From a checkpoint of a small transformer trained on Wikipedia.
Size: width 384, 3 heads of 128.
Architecture: LayerNorm before each block, learned positions, untied embeddings, capped logits.
Training: a variant of Adam for these matrices, 306M tokens, 9336 steps.
MLP neurons of a small language model. Each row is named by its layer, matrix (up: input weights) and neuron, and shows model dimensions 176-303. Each number is 128 + 32 x the weight over its row's rms, rounded and kept within 0 to 255.
After each neuron's rows, "fires on" lists the tokens most often at its 100 highest values on Wikipedia text that the model never trained on.

L3.up746 [117 174  61 157 245 165 123  57 137 156 100 143 123 104 129 121 108 165 122 118 198 138  97  79 140 132 169 155 140 145  94  97 161 133  82 111 203 144  45  67  71  99 146 164 123 132 160 141 136 176 131  61 123 125 161 104 143 146 142 167 127 140 165 125 143  78 154 133  77 121 104 149 106 132 128 137 160  60  76 123 148 164 143 113 126 105 113 111 123 106 159 135 112 135  98  94 151  99  98 161 138 166 173  80  47 167  87 156 157  93 115 124 108 115 113 166 129 129  96 107 129 140 136 130 161 159 135 110]
fires on: "os", "aw", " half", " either", " which", " Kennedy"

L4.up770 [116 177  75 195 137 141 148 121 128 107 134 115 117 130 170 169  93 147  87 172 145 140 114 135 127 172 153 142 144 149  97 128 114  96 129 151 114 163  80 139 110  75 152 151 149 150  77 156 188 169 116  67 136 102 153  69  99 146 115 191 125 142 141 155 133 118 152  44 178 117  78 133 152 157 103 145 122 133  64 125 177 104 150 155 111 144 169 108  72 116 125 147 102 194 134 150 112 168 122 161 141 138 175 121  96  83 107 109 101 191 173 160 145 115 170 174 151 160  68 115 119 146 165 123 208 112 131 128]
fires on: " such", " down", " class", " high", " diagn"

L3.up532 [103 122 100 137 158 221  75  52 140 101 131 145 119 120 140 154  11 164 111 214 156 196 123 118 123 139  85 124 168 120 114 118 168 139 138 140  73 155 142 160 113 160 121 151  99 233 155 169 103 157 127  58 113 126 141 192 205 112 125 119 170 135 181 114 110  87 111 185  94  96  92  86 119 121 143 112 125 135  84 137 122 108 170  90 105 131 107 108 159 146  85 113 158 133 138 179 110 161 157 102 114 186 102 133  82 104 132 121 104  68 143 111 114 137 123 148 113  97  72 149 130 190 103 134 135 188 107  87]
fires on: " those", "che", " never", " entire", " Super"

L3.up590 [139 130 113 129 163 138 117 151 123 129 118 161 118 183 121 146  94 139 124  91 159  52  62  51 130  83 185  54  88 108  24 146 131 111 116 121 108 124 148  85 165 118  93 116 160 120 135  85 113 104 123 145 142  67 113  75 153 104 125 187 152 184 174 138 130 138 100 207 181 114 114 151 112 135 128 173 111  67 126  48 114 199 138 110 116 124  43 140 134 171 136 128  95 143 106 128 136 119  90  99 150 182 120 108 158 154 138 129 123 143 123 116 150 122 105  78 133 101  91  82 127  88 202 121 162  98 126 109]
fires on: "aw", "ok", "ə", " under", " him"

L10.up221 [115 123 106 137 160 160  84 127 116  86 112 125 160 107 135 147 208 181 148 166  91 122 167 134 139 122 156 192 166  93 110 155  73  77 120 126  89 197  62 127 135 120 118 107 134 136 103 162 161 172  80 154 124 126 154 199  98 157  99 127 130 117 140 119 136 136 107 116 157 184 133 130 174 121 103 137 136 102  61 125  69 178 161 144 138 122 124 112 124  88 114 108 127 148 169  82 132 130  95 109 164 100 147  61 173 171 120 141  90 142 105 100 195 118 153  73 116 169  86 146  61 136 120 101 120 198 126 173]
fires on: " and", " song", " as", " "

L4.up859 [130  97  91 111 155 134 123 138 120 187 109 131 153 133 136 134 137 133 109 153  56 134 115 137 175 187 164 163  84  97 110 166 159 134 142 106 180  76 106  96  58 129 131 133 100 172 100 126 184 173 132 102 197 171 190 115  76 162 120 147 110 143 133  93 151 142  88 180  92  96 126 159 104 104  89 109 135 159 149 165 181 162 140  90  96 112 126 101 175 119  71 133 140 124 130  94 197 104 102 139 180 115 140 136 121 127 127 135 120 134  88 124 129 167 184 126  97 188 153 155 172 134 148 126 105 127  92 150]
fires on: " United", "os", "ans", " Votes", "s", "ings"

L4.up697 [149 130 153 133  98 103 155 200 127 121 107 188  54 130 126 175 149 108 111 158 118 181 133 123 188 111  95 196 143 181 129 119 128 141 110 135 129 145  91 194 145  83  90  69 102 176  81 182 105  80 164 158 133 171 162 122 171 215 135 145 119 135 106 128 136 101 113 104 139 124  88  87 106 133 132 114 124 151 191 127 152 163 152 145 120  73 117 114 156 138 125 149 124  75 162 115 145 132 112 124  85  71 150 111 220  91 179 134 161 122 168  97 157  83  60 161 167 181 131 115 109 115 121 128 106 191 131  86]
fires on: " K", "ts", "sk", " Pal", " Davis", " Mal"

L3.up369 [ 93  82 102 141 111 111 156 122 131 111  90 156  97 113 124 152 157 133 138 137 194  90  61  71 138 119 170  86 139 112 159 155 131 158 142 151 174 216 146 151  85 147 114 110 137  99 116 133 143 129 112 118 112 109 131 136 198 146 128 151 121 117 132 130 144 146 122  96 148 100  78 164 139 123 132 145 130 139  38  94 103  78 118 168 131 121  75 116 204 165 141 146 105  78  84 134 180  97 165  73  89 101 120 170 135 104 126 118  88  98 160 145 137 126 132 133 121 122  72 133 149 127 142 140 110  86 158  46]
fires on: " University", " Ol", "ut", " edition"

L7.up13 [161 123 150 137 139 168 129  74 128 146 131 157 120 167 119 123  73 129 120  60 159 108 128 138 140  95 194 175 109  99 112 117 124 138  57 114 170 102  98 146  85 193 102 123 143 137  99 135  11 190 140 133 144 167 188 122 198  79 113 142 142 144 127 142 122 131 130 113 133 116 108 134 164 148 110 158 123 176  84 123 158 144 169 134 155 181  98 123 144 137 144 113 155 128 141 103 122 120  56 101 114 140 145 104  29 205 156 134  97 148  56 108 184  94 123 155 113  61 112 117 118 111 199 159 129 157 107 135]
fires on: " signed", " without", "ank", " despite", " Poland"

L7.up856 [104 158 122 143 214 111 144 131 128  95 164  98 193  80  90 145 119 163 110 149 143 146 120 122 198 100 111  59 138 125 147 140 109 104 118 110 117  92 117  97 177 102  88 188 122 136 147 169 134 151 170 103 114 176 150 103 173 164  83 104 107 211 102  80 100 112 101 106 169 112 116 115 124  96 143  48 103 146 175 115 143 127 141 128 147 182 140 114 134 134 173 123 137 128  71  99 106 101 103 101 106 105 123  88 168 137 149 129 129 117 187 193 155  45 143 139 129 138 142 160 187 107 134 141 122 144 157 139]
fires on: ".\n\n", "\n\n", ".\n", "===\n", " ==\n", "==\n\n"

L3.up276 [132 137 150 162 110  56  96 107 140 123  92 115 134 127 160 135 163 161  92  94 149 117 173 129 147  79 164 117 149 141 167 113  98 127 212 147 148 125 161 105 119 145 121 105 162 146  96 119 114 174 109 126 140 162 123 174 135  95 150 130 159 133 144 123 117 104 156 133 167 132 128 149 115  99 143 158 104 118 123 162 149 145 124  52 107 165  50 204 150 163 100 144  99 197 107  96 118 108 162 122 125 143 142 145 157 119  88 134  97  90 163 103 143 120 169 137 126 109 150 109  87 153 163 118  93  87 108  96]
fires on: "ok", "onic", "elling", "ville", " fl", " brown"

L4.up137 [115 143  75 167 156 132 129  96 130 174 136 151 147 168 144 125 154 155 142  93 100  34 155 123 205 208  62 119 145 127 112 109 146 111 137  72  80 137 151 104 110 148 158 127  94 131 157 184 153  94  96 115 141 147 134 114 136 137 124 199 132 135 151 155 211 137  69 136 142 118 175 116 116 137  98 102 134 156 130 143 203 156 116 102 190 180 129 150 152 122  71 170  93 155 127 161 107  65  80 223 168 141 104 131  52  90 149 130 117  82 122 114 147 162 180 134 117 143 252 138  92 132  82 129 157 140 141 126]
fires on: " As", "ing", "graph", "mathbf", "0", " sum"

L4.up1284 [ 97 150 166 202 169 147  81 126 122 121 147 116 146 122  49  86 124 131 117 165  66 173 119 133 108 156 144  26 124  91 126 116 172 132  70 152  56  77 114 177 106 136 116 179 116 154  63 132 120  74  98 157 179 123 121  99 108 168 151 107 105 169  98 147 129 141 133 125 169 146  74  98 108 100 156 151 139 116 165 156 150 176 114 172 141  78 116 228 144 187 154  96 113 123 107 128 133 110  69 109 137 135 141 147 142 142 104 141 161 114 136 167 117  60 191 115 107 129 136 119  81 121 147 122  77 110 105 101]
fires on: "ul", "aw", "Ar", "onic", " Division"

L10.up296 [152 105  89 137 162 166 120  69  95 123  91 109 149 121  90  46 123 207 131 122 158 167 116 153 144 116  98 116 129  90 126 129  76 120 173 180 111  78 114 138 164 104 118 116 158 116  97 105 112 204 135 145 163 123 152 169 144 146 145 132 145 161 166 165 166 117  66 125 112 205  11  56 121 101 107 134 154 123 111  84 140  93  94 137  83 115 114 137 140 143 159 152 102 134 163  61  80  94 124  84 170 136  75  88  92 147 184 103 146 152 111  97 122 115 136 121 111 136 156 171 140  89 128 124 136 130 199  98]
fires on: " Japanese", "3", "4", ",", "2"

L3.up1478 [144 107  99 155 118  97 163 104 132 127 112 153 161 137 164 137 108 126 135 161 105 136 152 143 126 115 177 132 161  95 120  79  92 118 167  84 171 133 119 167 111 164 120 102 150 203  85 160 170 177 131  86 121 126 133 102 109 136 143 171 152 106 117 124 154 126 101 129  45 116 123 165 129 152 168 115 122 167 147 149 192 164 131  98 126  28 142  89 105 113 113 153 180  87  99 124 251 128  85 169 119 154 132 132  77 139  86 123  93 125  79 144 133 142 105 238 147 123 130 134 157 191 116 131 127 138 124 145]
fires on: " state", " other", " available", " represented", " Cop", " comb"

L10.up249 [165  83 112 127 154 118 103 162  99 112  88 114 157 126 100 111 125 148 128 100 167 160 189 153 154 142  93  98 137 138 128  97  84 128 129 150 115 122 102 117 164  85  64 116 114  96 154 133 110 167 127  83 150 139  90 130 133 166 133 171 134 195 191  94 124 129  78 125 103 144 132  83 114 140 156 138 150 151 104  79 106 105 157 193 126 203  64  70 142  78 134  84 109 127  92 114 140  60 139  90 128 132 114 128 160 111 154 159 104 151 163 126 174  85 134 118 159 145 141 135 173  94 194  70 107  92 170  88]
fires on: ".\n\n", "\".\n\n"

L3.up449 [135 116 148 124 140 122 159 157  86 143 111 118 135 153  95 142  86 148 142  93 151 144 140  21 141  69  56  68  84 142 163 139 135 124 190 111 137 132 140  91  90  88 151 161 108  92 137 105 113 140 100 135  90 105 167  90 125  79 123 153 108 185 196 117  99  94 148  50 151 130  91 135 132 185 181 141 141 121  98 152 132 124 142 112 101 116  96  93 123  88 110 126  79 128  98 161  98 180 136 119 124  71 131 140 151 104 162  90 119 211 107 129 145 156  88 179 120 104 144 103 175 140 163 134 111 121  90 102]
fires on: " As", "itions", "incumbent", "CA", " Ass"

L3.up1293 [138 134 151 126 168 164 171  80 118 100 148 177 108 128 154 141 155  96 134 113 104 136 169  55 160  59 158  98  90 175 146 211 137 134 168 193 153 148  86 129 119 101 152 157 143 116 215 137 102 161 101 116  74 136 105 140 124 141 136 162 120 132 163 128 152  70 140  81 134 131 106 178 148 185 108  95 126  99 102 112 110 109 125 114 133 143 133 129 135  96 132  95 115 139  98 139 143 120 136 126 126 220 105  91 196  88 125 135 115 170 141 134 162 125 108 237 158 134 169  60 158 155 153 141 166 137 198 139]
fires on: " As", " Ass", " ad", " Sa", " old", " adv"

L4.up1389 [ 94 118 103 143  76 171 155 159 129 116 194 136 134  85 125 143  61  81 167 155 116 168 135 119 126 125 135  71 154 126  73 108 101 181  97 133 140  96  70 209 161 134 130  96 188 141 100 108 106 142 141 170 152 118 193 155 133 169 137 198 113 185  50 137 172 125 121 121 202 137 116 143  96  92 146 172 135 130 178 175 174 181 136 150  91 135 142 222 179 179 104 122 190 125 167  92 185 105 125 106 122 133 138 176 115 118 145 143 176 139 201 193 123 128  69 103 212  74 117 124 144 176 115 122  88 152  99 109]
fires on: "aw", "ul", "Ar", " Greek", " Minister", "os"

L10.up550 [100 121 148 152 158 123 173 143 109 139 135 143  97  90 126 164 107 150 145 158 119 138  89  46  69  70 138  90 101 157 146 110 181  82  91 127 131 149 129  84 109 130 122 126 181 114 129 122  71 117 132 140 140  51 178 129  61 122  78 143  84 154 123 141 137 159 156 138 107 135 156 128 143 169 131 146 128 101 143 139 115 152 132 155 151  94 103 170 187  90  77  54 154 134 101 110 151  79 101 132 145 129 163 127 120 170  93 174 106 105 187 119 169  41  83 154 169  69 107 103 112 100 127 104 153 116 135 114]
fires on: " in", ")", ":", " He", " It"

L4.up735 [100 194 208  97 142 139 136 160 126 110 113  97 143 115 100 106 171 132  90  89  87 104 155 138 105 117 139 158 144 113 131  94  98 154 139 199 120  53  87 110  97 139 111 129 141 138 104 119 112 151  84 169  98  98 117 145 134 152 122 151 112  83 150  77 155 119 165 106 143 193 132 143 130  58  90  87 117 132 133 115 118 131 155 141 179 219 147 137 104 148 109 144 196 174  95 133 149 133 138  96  71 183 124 140 126 110 114 132  67 107 141 148  95 108 255 141 105 146 112 214 163 100 179 128 106 110 106 135]
fires on: "}", " most", " highly"

L7.up201 [140 114 104 158 102 154  88 104 144 133 137 106 137 132 112  82 154 122 136 202 159 118  86 145 185 184 111 112 173 105 141 127 137  95 125 150  74 146  97 118  83 108 201  98 136 119 176 122  45 122 125 139 182 183 102  98 139 112 134 104 151 115 147 115 124  88  82  92 168 121  89 132 112 130 167 130 122  89 121 121 111 163 155 105 179 158 148 136  47 133 124  91 130 213  97 147 139  56  96 154  66  66  78 139 206 109 132 127 164 150 108 135 128 178 160 103 105 100 165 104 103  95 157  98 101 122 163  87]
fires on: " High", "ă", " high", "escu", "her", " mod"

L10.up446 [115 110 125 128 126 152 115 107 156 126 133 104 156 102 116 105 127 128 143 129  78 146 141 113  93  79 108 171 101  46 156 136  83 120 104 122  27 156  94  77 112 106 150 174 145 159 179 121 149 163  88 157 151 155 177  93  93 161 111 202 135  81 101 162 103  99 165 174  57 109 105 110 141 140  60 159 150 102 113 102 111 135 180 123 153 139 102 114  98 108 130 108 174 131  85  60  81  76  36 152  86 122 122 140 151 141 155 197 151 144  79 156 179 109 144 162 163 123 166 126 127 143 150 152 156 186 101 162]
fires on: " who", "-", " ", "2", "3"

L10.up287 [ 91 105 101 109 121 162 190 117 138 122 151  82 131  88 154 160 159 164 105 144 121 117  97  74 132 131  84 177  69  93  81 116 153  90 191  90 137 127 112  81 133 130 123 134 102 133 122 144 114 192  99 134 239 128 135 170 151 109 130 129 131 132 139 162 106  80 181 149  82 160 153 141 128 118  76 154 140 144 111 113 110  63 129 130 106 165  83 118 108 158 207 170  72 127  84  96 104  99 130 116  97 153 131 171 124 144 135 132 143  93 136 127  90 114 144 137 165  95 200 158 119 141 147 157 107 159 112 138]
fires on: "–", ":", "3", "p", "j", "ih"

L4.up10 [158 154  20 128 130 110 130 107 135 131 147 155 154 121 163 154 152  80 157 147 163 183 150  76 126 101 143 146  94 125 102  81 143 151 106 156 116 192 123 172 153 126 103  44 203 117 128 142 189 173  99  36 124  75 171 142 104 170 119 116 155 154 121 142 138  89 160 140  66 103 104 150 128 173 143 122 153 100 121 135 106 161 134 103 125  83 127 113 119 127 130  53 218 192 115 110 175  70 136 116 121 200 153 142 115  82 131 146 159 169 117 115 137 162  64 153 169 122 143  95  46 112  84 122 186 144 137 140]
fires on: "os", "aw", " Greek", " Curt", "Ar"

L4.up61 [156  95 100 145 155 113  91 116 118 158 135 124 209 144 146  79 100 181 165 124  89 185  54 135 105 113 146 232 170 154 155 131 176  88 129  90 138  89  91 125 128 126 116 142 197  94 131 149  94 140  92 114  98  89  68 129 227  99 132 144 102 161 140 156 109 179 173  99  84 122 167 106 142 109 158 157 127 126 141 116 171 124 117  85 118 134 143 117 111 120 119  86 149  29  82 144 144 110 116  49 144  80  98 115 187 132 129 129 154 119 125 161 127  49  66 141 149 156  84 106 129 136 132 134  81 116 136 101]
fires on: " group", " school", "te", " father", "che", "e"

L10.up1171 [112 127 130 134 160 197 148 114 146 121 154 142 118 122 139 151 118 130 147  97 122  75 154 106  82 118 177 147 187 104  93 156  94 100 112 129  84 186  88 105 103  59 104 188  90 127 189 168  92 152 102 142 192  90 144 144 122 121 181 193 138 152 124 163 196 121 139 171 167  91 136 149 167  83 106 124  85 114 104 144  50 116 169 121 177 113 148 157 108  73  97  74 193 157  84 110  83 166  73  89 134 102 144 180 143 127 104 117 121  94 218 109 185 157 150  81 145 150 108 212 116 149 159 190 150 112 137  68]
fires on: " ", " and", "-", " end", "st"

L3.up1043 [100 148  67 121 158 165 131  99 122 152 138 145  44 148 170 127 114 143 105 127 114 108 165 122 144 131 122 141 123  99 138 114 147 124 133 119 125 149 150  34 139 102 133 170 156 108 138 147 179 129 124 125 131 122 162 136  97 109 121 148 111 107 153 132  77 131 151 110 123 138 161  85 124 120 128 130 109 184 161 141 119 163 140 172 108  77 176 177  84  86 164 100 166 190 167 104 169 116 124 166 113 135 160 100 149 118 172 133 162 111 133 133 133 161  78 117 129 162 136 105 135 185 141 128 130 170 118 211]
fires on: " them", " ar", " police", " heavy", "-pro", " back"

L4.up1085 [104 144 133  97 160 141  87 134 126 165  87  70 133 183 108 128 129 115 114 164 118 148 106 103 143 166 116 136 138 253  63 100 122 148 177  28 114 109 142 133 109 124  98 114 147 122 156 190 135 123 111 137  89 120 128 107 205 164 125 145 124 127  98 144 117  94 163 148 139 204 134 173 135  60 101 134 135 123 157 184 154  88 122 131 148  68 115 133 126 142 134 128 128 102 113 126 124  32 172 210  93 143 141 111 141 180  86 138 103  90  81 139 130 165 207 163 149 127 121 144 111 151 171 132 120  72 100  92]
fires on: " Total", " Party", " cont", " Order", "ological"

L3.up1522 [141 119 112 126 216 204 109 138 119 156 143 122 142  61 183 117 131 137 123 204 177 123 221 115 119  64 144 127 135 152  88 117 128 121  94 141  71 211 163  95 116 187 120 114 140 147 140 168 118 124 129 150 151 149 127 117 163 197 152 152 164 129 131 112 178  92  81 134  61 115 150  87 186 139 128 124 134  87 178  97 100 117 153 136 126 137 160  71 140 116 118  72 174 146  95 115 179 144  98 126 123 156 151 135  94 146 166 131 165 103 122  83 167  82  97 187 142 126  82 105  78 174 117 131 138 153 138 120]
fires on: " ch", " ac", " if", " Female", " organ", " Christ"

L4.up1120 [144 174  54 136  92 185  56 110 130 144 128 101 145 127 188 143  96 153 126 131 176  62 141 180 167 168 112  60 136 126 116 158 180 123  84 126 128 127 132 115  93 131 126 121 148 154 152 168  54 164 166 104  55 102 111 104 101 132 113 136 138 145 163 162 128  93 124 141  93 106  90 137 107 191 121 113 132 130 159 114 163  72 161 113 149  61 113  27 105  69 181 124 100 181 168 138 116 138 139 114 111 125 138 126 128 150 110 132 131  99 126  64 157  88 156 150 141 121 121  94  92 104 124 128 155 129 186 172]
fires on: "et", " leader", "ug"

L3.up10 [134 138 142 100 148 153  85 152 123 157  87  98 120  89 140 121 170 125 106 110  69 100 117 123 136 171 171  87 142 123 182 219 127 115 104  58 118 116 195 126 114 166 113  85 122 141 137 154 165 178 119 185 154 144 104  66 123  71 138  76 164 106 144 129 128  81 160 143 158 121  84 113 165 128 101 116 135 106  94 101 131  84  87 105 117  58  76  93 115 117 143 160  74 136 112 164 122  98 148 118 100 146 126 145  74 110  56 127 118  64  62  93 148 164 121 194 188 132 134 159 137  84 111 123  65  98 103 140]
fires on: " due", " Coast", " Fund", " unable", " /"

L3.up729 [141 105 122 143 103 186 157  86 120 115 137 139 135  80 158  45 118 150 132  58 117 172  93 151 152 134 178 125 128  84 129  94 132  96 140  87 123  84 111  98  89 137 101  60 174 191 112 105 142 122 163 123 117 155 142 152 126 168 137 152 135 210 141 160 140 132 117 115 121 118 104  81 138 119 159 116 110 135  63  95 138 161 181 117  39 156 136  58  96 112 162  61 106  86 100 115 168 139  60 124 103 176 126  88 149 108 129 144 131 138 112 150 100 117 138 119 143 102 158 100 128 105 158 138 178 174 135 106]
fires on: "v", "(s", "í", "ily", "rid"

L4.up241 [120 136 146 144  78 143 159  96 123 163 105 123 125 133 124 100  69 125 131 101 108  99 103 100 123  70 116 123 169 179 142  78  69 128 135  96 105  68 111 170 116  84 146 132  75 150 127 158  61 154 153 121  41 132 161 122 147 109 127 174 140 177 202 170 115 142  62 117 113 168 207 153 112 135 102 179 144 120  87 170 108 153 118  77 143 101 149 159 143 182 179  74 184 154 110 138 118 102 137 122 130 130 110 113 136 128  91 145 141 158 117 181 143  77  94 121  90 138  95 153 129 127 136 122 131 160 132  99]
fires on: " U", " died", " am", " Am", " He", " As"

L4.up943 [136 154 149 128  89 159 128 137 128 116 149 136 171 179 133 139 143 109 122 102 149 110 136 177 152  65 203 122 158 123 116 138 160  99 138 136 131 108 130 111  89  93 125 127 139  89 118  99 153 117 185 103 113 101 110 165  90 105 137 128 132 111 135 105 135 133 152 160 142 145 148  81 154  60 138 185 127 127 184 175 185 136 142 141  65 120 111 217 239 163 148 122 122 137 126  79 176 106 223 124 142 117 135 136 162  86 115 130 108 171  99 109 147  94 101 126 193 151  91 111 120 158 151 126  71 132 147 162]
fires on: "onic", "Ar", " emb", " fl", "O", "ony"

L3.up770 [146  99 142  93 139 137 140 130 125 123 163 164 130 101 117 129 170 148 117  94 125  64 132 127 131  78 130 175 137 106 115 133 128 125 126 156 153 135 101 108  80 103  89 124 120 190 133 132 167 178 136 145 133 100  98 179 162  69 166 202 109 160 124 117 160 110 127 115 112 134 119 125 112  89 177 147 121 177  64 128 168 193 167 141 119 187 108 128 146  58 129  74 123 112  80 135 137 108 121 160 185 194 163 105 173 101 139 147 119 135 183 120 171 125 135 143 128 173 170 108  79  79 166 133 163 142 176  72]
fires on: " r", " ch", "ear", "-r"

L3.up3 [142 112  90  81  91 133 158  98 128 167 122 136 111 107 114  86 143 134 144  29 152  96 167 130 100 149 129 125 171  98  71 156  98 121 128 135 172 162  82 121 141  71 137  18 144 112 126 120 160 136 121  97 162 115 139 129 127 169 129 161 155 130 118 141 111 120 132  94 131 153 198  81 118  88 138 175 129 142 123  32 107 176 113 140 173 150  81 112 155 116 126 108 152 175  68  59  89 110  95 103  99 157  95  66 130 191  92 144 145 117 142  91 161  64  83  96 120 139 107 106 141 131 120 126 196 100 142 145]
fires on: " both", " age", "ud", "oth", " having", "ots"

L3.up1245 [129 169 142  53 148 132  94 121 142 155 112 119 137 167  82 131  98 150  96 101 170 133 123 173 112 225 175 158 123  68 137 171 118 116 194  74  50 149 206 118 103 154 145  79 126 130 145 150 116 134 163 115 141 185  94 111 134 214 112 135 115 119 128 111 136 135 139 177 211 133  84 177 129  82 163 133 135  88 139  76 117  83 132 141 105 103 120  99 145 191 130 148 125 134  95 139 174 122 153 102  92  91 192 164 138 114 116 108 118 125  97 138 116 134  92 146 113 143 136 129 139 120 136 129  82  67 162 176]
fires on: " Super", "ara", " located", " names", " Roman", "ame"

L4.up1269 [105  77 102  87 148 201 104 168 127 157 194 118 185  96  81  89 125 139 131 150 134 180 129 123 126  36 109 115 135 102 149 159 127 117 107 143 117  90  79 123 118 157 171  81 141 154  73 144 106 163 140 117  90 157 104 146 188 164 123 149  88 138  99 139 156 152 119 122 138 137 130 176  98 125 147 103 121 179 171 109 134  79 161 102 125  89 131 123 173 125 124 116 146  98  81 140 196  97 102 109 167 130 127 183  72 113 197 131  89  45 126 148 148 105  83  96  83  97 141  78 114 110 114 130 155 165 115  65]
fires on: "her", "se", "ner", "ten", "ter"

L4.up723 [122  73  81  84 104   0 105  58 129 176 111 157 146 131 136 157  79 105 115 127 148 125 133  98 145 152 145 118 127 161 105 121 122 131 138 155 132  67 166 157 111 189  70 122 137  95 127 191 115 136 125  86 165 146 198 114 150 183 130 125 104  43 116 205 198 119 111  87 106 173  70  93 114 136  86 133 144 104 185 152 132 127 168 136 161 110  99 115 203 127 168 149 130 135  96  87 160 114 169 109 148 129 113 162 127 136 173 140 144 146 113  82 126  72 148 138 203  88 113 156 168 116 169 124 129 202 147 153]
fires on: " about", " en", " le", "ö", " o"

L3.up1156 [131 140  91  62 149 134  91 110 130 110 190 173 133 104 135 108 121 111 118  52 124  63 116 159 102 143 122 154 124  92 110 180 156 152  62 171 134 153 143 127 114  82 162 119 131 125 214 104 121 139 130  80 103 152 140 194 136 132 123 115 141 129  44 124  85 148 151  83 118 152 167 100  90  66 122 106 139  85  70 172 198 127 205 156  97 191  80 124 131 137 132 132 152 139 123 167 135 178 124  97 171 170 108 124 125 121 130 139 104 163 163 141 107 129  93 185 152 116 116  92 136  66 177 129 149 194 144 114]
fires on: " him", "ful", " back", "ars", " brown", " red"

L3.up675 [132  91  97 118 113  89 162  94 131 152 114 175 223 109 124 159 108 120 116 108  63  85 142  93 145 155 235 120 109 101 100 109  94 136 180  95 179 153 127  95 168 120 113 143 178 133 158 126 155 117 134 130  37 164 130 138 141  81 119 167 104 125 123 121 132 165  16 154 150 125 139 169 134 168  95 123  97 153 179 138 128 126 143 139 125 143  77 131 132 123 144 121 155 102 124  99  82 162 211 122 135 115 179 135 143 142  62 161 140 109 158 140 128 145 121 147 145 111 150 128 117 146 150 122 106  92 116 100]
fires on: " announced", " left", " must", " retired", " college", " test"

L4.up1492 [105 116 115 114 144 141  99 149 132 146 179 140 150 128  74  83 160 116 154 125 142 128 107 113 196 210 134 132 167 179 121 104 143  91 118 121  93  85 170 113 127 142 133 104 162 136 133 137 123 170 157 121 101 121 117 110 138 102 131 129 136 120 110 135 140  83 146 104 158 125  80 101  98  82 151 153 120 193 149 130  36  88 140 153 106 124 119 198 189 160 109 138 105 135 126 106 119 127  68 119 148 134  94  70 127  99  72 124 125  98 190 185  44 198 155 141 163 167 147 122  90 117 109 121 112  96  99 136]
fires on: " district", " New", "ene", "ner", " crime", " local"

L3.up1276 [128 147 152 157 190 136  97 115 131 100 134 137 163 190 167 157 133 156 122 140  97 155 149  97 127 129 110 125 154 167  97 105 102 126 214 108  81 207 177 123 116 161 145 140 160 148 110 163 103 149 146 119 108 183 104 112 176 152 113 121 125  67 161 130 145 138 116 119 133 129 148  73  21 147 131  94 122 159 190 138 111  34 162 108 120 158 124  74 101  81 101  94 137 158 122  88  97 151 200 110  97 176 139 156 165  53  95 148 109 117 149  96  59 110 123 150 101  87 118 178 146 113  84 133 165 143  87 122]
fires on: " General", "ug", "be", "che", " Super", " successful"

L3.up1042 [185 168 162 144  97 138 170 155 117 146 153 115  80 134 120 155 169 159 170 141 138 130 104 168  80 104 110 152 102 136 161 147 140 142 145 145 143 171 159 179 151 149 220 101 144 109 177 130 116 125 135  92 136 148 121 108 165 128 162 206 118 131 142 126 151 104 109  96 108 139 123  88 120 130 178 199 136  97 108 105 157 189 140  79 185 119 117 130 169 114  97  65 113 170 134 149 111  89 157  98 134 138 137 127 211 139 150 127 150 137 160  90 126 103  91 148 146 124  70 153 116 164 173  87 172 139 150 144]
fires on: "el", "om", "am", "al", "ip", "ape"

L3.up354 [138 155 158 103  40 111 181  89 148 151  93  75 137 161 141 144 138 104 139 101 127 114 102 184 125 140 227 150 129 136 160 107 202  91 115 140  99 118 132 117 125 142 201 177 173 107 144 145 118 148  84  90 178 154  92 145 177 160 132 162  84 151  65 167 129 103  89 133 127 201  96 133  88 118 163 152 116 158 156 110 135 150 126 133 125 123 107 133 193 110 143 183 137 124  93 169 155 182 116 106 128  80 145 113 142  93 115 154 104  81 115 105 135  75 124 173 146  68 177  79 106 170 203 119 113  84 175 134]
fires on: "ar", "om", "ake", "ene", "ape", "rak"

L7.up1119 [143 120 152 103  88 117 128 170 113 124 100 119 137  86  68 135 124 126 110 201 130 111 166 164 130 139 120 164 108  70  98 154 141  93 146  94  54 149 127 104  66  95 124 158 140  68 164 131  70 109 107 129 133 109 117 125 128 130 123 126 162 116 186 157  88 131 160  91 111 108  88  61 118 120 185 133 119 125 105 150 158  77 117 144 146 168  94 114 134 128  97 113  75  97 121 110  71  89 167 124 105  99 158  86 123 173 135 140  93 146 123  82  82 154 159 202 115 139 103 119  78 136 152 128 139 117 224 101]
fires on: " took", " take", " taking", " According", " takes", ":\n"